Part of a small language model's weights: 8.27M parameters, 492M tokens.
MLP neurons of a small language model. Each row is named by its layer, matrix (gate and up: input weights) and neuron, and shows model dimensions 0-191. Each number is 500 + 25 x the weight over its row's rms, rounded and kept within 0 to 999. Numbers have three digits each. A neuron's up and down rows have the sign that makes its largest values positive.
A block is one neuron, or neurons of one layer that tend to fire together. After each block is what it responds to, as a language model described it from the Wikipedia text at the highest values.

L9.gate284:486459477478540497455548461502505499504496494502510476465481555508484496486490487551511478508495456543519513486451469530494516537566545510482512462498509492553499522455459516482494496467484531468521516503467505491496507536516490508522482509499469501467511475520516497497449514465506492507511489451547517511504497489495466482491493515508480476508531503445534452501524458522541467498523474522490505522548483548535541464527512514505514508510515514482508501523453492526511522495501473488522519470519495493534496503489543501477471539523516523467481526507533515484478522496467500448
L9.up284:490507472511444474508479491481507536483516507531505508525492494479491517508489490491473485517526443493507541550523488483510529491519499488504485464516477469497457500484545509535485517499495464502488451513498534531499505546525502544484493485514510465428555492468494479472505520522475489496522540524504527473438495488478530506482529504554468487471458464492498487482541507476508508529518448507485494514539500487542487495494530528505484496471507552491465497480503506504478453510465500501527498496542535500492481493483536514507509502475541522491489501431483448481561501534502503499
Career verbs in biographies. Main verbs or their inflections right after a biographical subject, e.g. work-ed, play-s, served, he presented; weaker on mid-word pieces like pr-act-ice, act-ivities.

L5.gate84:520518451519475549531483497485473499509504518504498516512527535504536512513508527507486536490494542516510485524484480543520523493457528512508487513523489475478538471504476502522482486519498506448467475480512501499476528502469518498490474494517468528451568496516474489520494498496514480528532569449493491493485508507498524511514485489478464487531543493509511515481453592517516507523508505531515462526493519480537489458506461475491503487456479498497506551517485488498489483518515525483455537495508512531533472534548497526516518485513486536518501496476492537462463559502469512476
L5.up84:486435480531466532522502490491503501517502539516473492472471527500510521527529492475518502514450460508516512473488478533490517454486490503484513478525506466507516457506528499492467498519526508506458488472488492490548508538515518517482482498447503490532518428492482489473543532539517495480503504492497504526447491513516482488496489489513507455512512495556443506497472518461480530495501541503551513490488514490493502549510483482441514468504520519546456528516484535483474515491504505520499492546470499481516537507481473519529509523507485535532529536547499479481508511481525456450
L5.gate116:498506466507566485494502523499484508469488498473532553509526499503500498519498491490441471478529529533511479516503552536519516466489505504509518479483554557480493475505504542488519478496472518491504507529486524536446430523519477472539485498485472497510502513493512514531473461461497502506517497480491529515466558518481542443518490517494469516496512521516503524475490500534516521506536509538523516506501509493499488505470486501459483492514513507509479503507428524486476459477517499512477478478464445531548499527473461508546487464531469538496489481506465511494509488479513523478
L5.up116:466473510501498523538463531478495453481490477470539534506531506463476453510442488448463532554509512472486487523468487528528502500455493499494528470536531509494516507480487483490518457560494514487504495500542547537542497540519505493525512498492482531496505504477525529454478492508496460472495518487467539488489536530475510521464515494490455535486529527470469483505478516489493502526473525506520505556499510512515530505486492456505543479493493564453523508488493531521513510494487504503528525511510476508562480487489479462483535492482528498505481489524481482508525516476515500529
L5.gate282:575495496483498487445473502526484524490494471549494509514495478512526455527524497495503506445503480530527474524501494527515487472500556521525516471483510501478510472539513498507547503499544545467478529471518469484483498507498489495480506524528482504434503519496483511501486482473483533442509519506499476528509514499527489508529515501487510530514542506516513538461514475483511503498523501477485505455543537457479519546466535518521467498501570515482533514467512508493524489493477520475497526558520513516513527513490474533516490504511503494526488485498497477475537434559487506473
L5.up282:528486433515533495504512495484485456476514497542470507452509542518528482502488486494458540510466506507535486518495542520500489479485545532531455451490484493456438515495496505510498489503512451499472511495534515498490501522487462488478540547512486504484484517534522465504517500496476550481525497503458494506519526505508495522531515520475500445495535466520536498503529508485484469496519511532516504550517523515524515531520549501505466503516513492490498499495463512470494474470508510491482476443462530505510529506487529514463510498489476473551551515488475462504458475534493550503
L5.gate327:528469501484523480464501496520519480531492504531462511506506512520533493521499493498515490505561473531531488500513486520526532477517512499487515502517527469505536508501495448522515492486474536532505492474546444502512507525537509502487476495469466511514484539533491469499501519457490501450476505494500486516490513515532514505538504490542486474510535488507499451518512517511553499497522490508535486484524502449466475492551523468475492504530510502522500565518499496485525438536484484568505473504534544548518480510490527473489513523481475478512436479517490504448468492466493550484
L5.up327:505479506527510510503522509538497534534484513511487477465505508509525510497503494462467553523512500536477472508484459480531509536502482472520511491470481479484507488507456485542471497534527521497481489485528504537531481521533545483523537517487500495478485500521515467448521498533519501473501509507504505530484520491472516464556494519493489499494534497495490472459505521509507470528497494495518467481517443494504515477578525455508466491466470505494475513556506503475492494490456504493488463474529584492543482497507514508475473503436491462531479492515453523477508517487468556507
L5.gate524:533488478541485527502462506532475492476516502470507519552524500542490559491476506482488496550496506528484473505501537521486529494480477549507536518489486505502488505535507505511508496452473478495461485480462462495519465551492491508525507505513525490450544474554537449475532472462500497506505477531478512480489510512515506537489448511462486469530495482510465498490489514496492520487476473491484444467528499490530549503494498500492466470519555528503469488500501493468528484502508532483478520505505480526469485531482466518450535534504509484501479492532445475513488513519473546533
L5.up524:493454551520538492557488507504515499444525474463534483472476475489520481534497528501483487519522488488450495508502517525535501467529521508490520510523484502484538515543530507523518517543479491470447547463514504484496481504524523539476514547502541478509493494568477507528498429494519488440474509510536494496482541473515506463500553528534511507512508489490505510521497508490489520510498505551503504502547545474492502510472511548499514473499486486530502518518477492481510512507563516492511484508508478494539488479487523502537528485509504520470512448471509510505527461527513486517
L5.gate580:500499478565473500488471492460529520461502509519494485538488509505535506478485477504488476473476498485486492502479451510529505522463522512478554518472512490527516491508484473509499465536479467489480541457470503498468466474543478490509452541521530497470483484523540489537471461484536481506476523514484505506524539513474479477528523527478520503524520484475529489488460488522496528479506455532495480470461463504483519493487497548494491495502512516471504536497523530467501464504467498532501548538484474550457512534484531503529509483471456525478459467511494480491468557510515511523
L5.up580:532487505538495487483490539463494509487451494488468512483509505469453524540470480514484493506500519493503486541543508510471492417490492500536498480482493463499516474495469486483498528501531526523457459514552505500488530540514480503510491538458510471511548494507504488498517478500512515487500504509492507458472500480494522551532489519496485486501525490540479466443532492513527453524488477506452488507527482518516570485492510496512485505537474508515534498531529552504512537522538535482477514476542513513465494465498541484507515499504532523459541492550508476478512456523499501515
L5.gate595:527452474523524484509516460507503526502470502482518472505548492504495487478453503483498479508489523481456505518506526525519492481518505532480527475515502520497486536522449442513538485487523502525440534456481487459535510536512460547523517557500504508487521471537485505515506505522515458458499446508523508516545465507492485532481532452444512504481493516521517476489465461500508533483521495495466481470503478490505496465476530512494505507477530529514550520513495499434505460504497506473519498528516528485488470530508515461490511545505510525520468478514519492492522466465522517487
L5.up595:525485503459521518463530507490546447483469533505514512509471467524474502505474506460475467472476486489532504514518515450471487505527478490510452534529453496440493496544482501500487509471528501476490497525535516476553534549462518539474517495489496516525489489467499509509494497503447530464508508511507452519560476506471500488499518513526499520530510464533499523508527529527533460497496493504513542538524469491537443486463481512537512537480506487504482511472533528485477491498504496464481486510482448514534499467460458502500503510469515483508511472500534518506488516490533526491
L5.gate611:528454461506489484439483497549495503471486545491530525508508479514489477495501506501492505470508493522491500534513472530555529524534564492531504507500451515476528489523535491476528507502513531485521513504533474508493472480528510480515468555497521522500510471527481476515509519478468497491503483480524543528531490487529531482491524493489483483474537498476438557483515519502501504473484508485486484470471526495512466498482517486524479475540471496483545495505489538444504499529519516529500492491502503552483522532448502467557497483478492521465460476474496501467486510461548508457
L5.up611:543520496477465536562552501497500500464473504474492523535486479505514496519470532529503482506522502481472490473522477473488498471475494500485467547531464513477511476500462519523496476517512521494443474483519502527458486514445473502487486526501493505473538484520512503575541574527550488498505462510480499523533522478514450474514470465482527508517487523523513475502480528479508526513497486511487519543453498501491528523520537513504492473510535478472491514468501481517495472504516516477442503481484518520491490529515483498509518502523492491522522468521540441488530455501494522467
Early word-piece vowels. Second word-piece of a word split after its first letter or a space, often "o" as in S-olo, N-o, f-ood, o-bscurity, or per-formed.

L5.gate12:460494485545471500525499512503465539468499513511483453503482492526505518503481457518504510497473465487439489530467471535507500472550511512515481491489530485546497565487484490489548476509513492529433551483476531508498535534504502532516495505487458522478493485506510437501503555538492502532465496477473499496456529472480507497465465514492491516543529501474524495517460491500556516500491493513482518507534522501530470474516509511491501474481512522501510515520501487466483535513456537509490472504511470473516464494482490514461480498539502546477473513508492531524522545458487476506
L5.up12:467449513497475531509498495503526475483453531473534490492502452511563516511512510520513476451493496508481485489512517567504484465501488505481486527475471484506516510512559532488454540523494472487492477496439475479538506508507481490505539499505500504460501509473512502531517483505491507516487481493495518533509494481538475479470485519486544476446471510527512476457458513488464494482473469483497492482523484506505529492535523531497484528497528465497481481526484528549525541463510450479505508573515516524468521492498475528530504517455542487511510500473552513504470531525506494502
L5.gate141:538505475518490505536482506499534524486496494514481474480484487521534473481461482499534497511465493490508492483466535477539523526506536492468501510510500539509491511483540565491471518504531537490544527503471541432496448525473527542487524512479489492475509494491516507495466490451528499517515480501512555489491484503459530510503474472553500516496525456497430521512521507452541486499508496480535512509534509463511506496508464480457458521517477498493491490517514540511518553494446452542496482519486488511534522533464495505495487527474489486476488495486531496458476498511497509473
L5.up141:471452483479527534502498525492541503474499483484493507505531483480494484539472482505500472510486435503526496534502520517494503535512534484532475488495516529518483510541467493444465502476514490490512502529491480460480467517502512503482534474536500513475493493503495484504480498502540501514511488489538502493509493489498535460457471487546564543463485512441497500473550574490503517497476508526509461492531515468504489543454512487509538488461507508471507514492487473543491536486514527481509504451515448490488499509462500510540489508475544478496507446452505453491521487476511487481
L5.gate363:500469510488486515529528477473503499527482506479528503504475537477493486469473478473497527486469478512504489528486529517499500521540519481517519499518551517559550558510492434445539509502500457520470517478486507465522513524531501499510460476468488445505503482501459517540478530503518517474540518500468525491475448540501477524498474505499533514496510531476458498487504501460536528484548542488516507503491525505483537481507487481470507526505510461538520520488496496544517468491559482554509481471500506546503507535517534498519503514532494510470475461481475510495523484518529508506
L5.up363:530521499493505506508508509491515538511487490476543498521481489476491528440487466554524505482455511509490522506546525486496511525527502499532529515517523512489510533458500430458510487513501473535501518520552523506540521532503474475511495469452522469504474505506480484524510579509494515507504523482505492528535477555480489514488504500483462467485500517518491505483451484469499532505487495487457512466506540505481488501511481520475540521481452463550517510496484495498495502509523532523534433469492486479508505471512505551522480504512534470508516492500483542530515484488569529497
L5.gate412:484464483507478513475479501479467506475500532536474518558505532512487532440514503498510499482522514499499472467468456497526556460502522523489489512485496446506447483484519509483509481459528544493462528480524509469527508530522491476530495494505535509503508461487516443523507520479472509528512519513479503454522485492510524527478505517525457470481484525549502515469463470508501487481529495515493469485541485465514518481527507527514510508478511526498520525490573475490491532491484518490576487500527477507479551523512507480541514515471538519449467516502468501521519489487496505484
L5.up412:510484517497522510538476498461485535502471497465561518516562485520537486490467445490499492491519470504518509469513496530511528514498483499545461482507501461522517500547508527535488514492512506537506550501495542505505512528514492475491549484506486553500509473469506512517456513524499502522502510490496509465549471460438486489461490517466453505502477503497493507467510519492488488505514514502502523484533516483452483553538531483507511527525462516518488483475474495532481514492511501475472509471503507482487497455482514447567435510495521506478517505461511463507456513481526506468
L5.gate453:438520513527540501516479487470498512490496468476495503496527499482471493540500481550480483490509495474500492538520474490546496521506493501515508483482540525486526478493479405483484524470489495500466528472487520521484487511509455552491493492527478526491541502454516509534446481510535478486512476517569489514468517508467509488530498494509477489513489470475473522479485539502450500493524476488484500533510527466503483475473468508505505467514498452477525527490475516560490509491513505474445487492528448518516507515462484511509514551502513554471510470525513507526479497469513486531
L5.up453:480469525482484548498533501501539512555515520487522505534490529504525427541498499475495505510518495487512539508518504513475483522491460503496473485512517514516489507507519482512453534520476528475491506469517549471539519523516527502518436520501515507500486527535482516502504497516483491482541455502480521520499544491540489507487475493523472434482494514498451517507542517491466471530483509478477525474497524492524525559505469519483574478541466510483447500456479497512487520456482510531455489508518533494484492497472473492489487501488516497503512467496517499527502499528464451459
L5.gate561:476465504482490505479509506490511524511489452493564476518522515500533511506487472548548524482504524484457478453502524486473487511486497534476502512486511510522505537569456572529493548506512523505486532501487535486527459483454516445506513502487517495509477507464519546519497486447454515489488492536493518511470530555480515539490488496510482528501504501499474531514504479487519483476452452484509512508513518509508536494518463499462487470513488481497457510467497480481488497496488516518493491492540500473461536478513522498447504496442513521481518498515524517506467556504522515488
L5.up561:557478514470523520506483496518455492475487496502516528481484479513500507526516494519560477493516507497484469508498513518529529509507534481512530496512503485523431506511501506522492487461535506531500482466475520483541492535492489480493522464500524483556519508510500521506522528445518507466529507460492471483444457513498523528479501488473495501511492504504502488523478467428450466478511515515548491444511510478484548519524506485520485502527509490485476538468500449487480502499551485491526450504515516498514448473513491492479519554523501541493463526480472476490459505539483477477
L5.gate625:508481485504564525551497453468492522488499526563516492491494473459519477497460464503503476474479458479476465506521541502486512528481508475550463448503507505519532518476490490498505491527515481480484516479481497497523479517524501482483496527465509527468574540512527486499491496563535497494545483507480476497488522504455506543507508524479509514469502496456499499508462505481476498495494471491496490517513491482519464468547469497485510461525506524479483515461548462528471524496489530527508492466549522509536515483489519481497517482472484556515534500525469482507509508523448482476
L5.up625:481500528494548498508488486478516509489522542532552538495468489541466518481513505497551471495502497512420522477544481517549526540501545503482512492482518492502448552474478491472458511495510489492488511496539487544502476486512528531512492485484512525527498512485492484480446529502479497504494501486516491489551481487489489500512497520502524455483528496489506480518502472448478488467477508467465523496517496487487444513479476516524519527498514465465490515511480467453503535485482551524507454510554528492482442511501454469473480523494511511474493487525493491541486492476481466528
L5.gate628:461522496519524538553496499456475504536514512488508455516509487517510493521505495481509515504450493491490499496482565538543567478506528449521462517539522518509478449516505486503488527462496508478510507471488502495516489484534486593513446504472489520467505538538522489503488466513484463499486477490510489515500506499530506506501487475540500493537488506493502515484494520516521545410470513481486505499485468484514510469546524477501502473528523492471518549506470516493485503496519520519502463505511509519525492499486473530543466530481495486477506506535530462512474470469491521488
L5.up628:469482450532463559493486554490493473503517476471454501502498529482530534532489503531522495469528521497495497565510475463502497480517500499497471477540488474499489474564476484510529493510530511525507480500523511515504520529491519534502479534492490511513498496511508502506496511492477509527524515489514468506496473493463453525476498463497494509521442486503510477482550504548480523515509491516504529470475552462484516501543529511476516475527464533506507522454513483497516501546463456522540472492509462520501498501453527454498509560476467457497515495525488475540536526498498478478
Incomplete word stems. Word-start pieces awaiting a suffix, mainly act (active, actress, activate), plus vo(iced), se-par(ated), e-con(omics); also commas after place names and list items.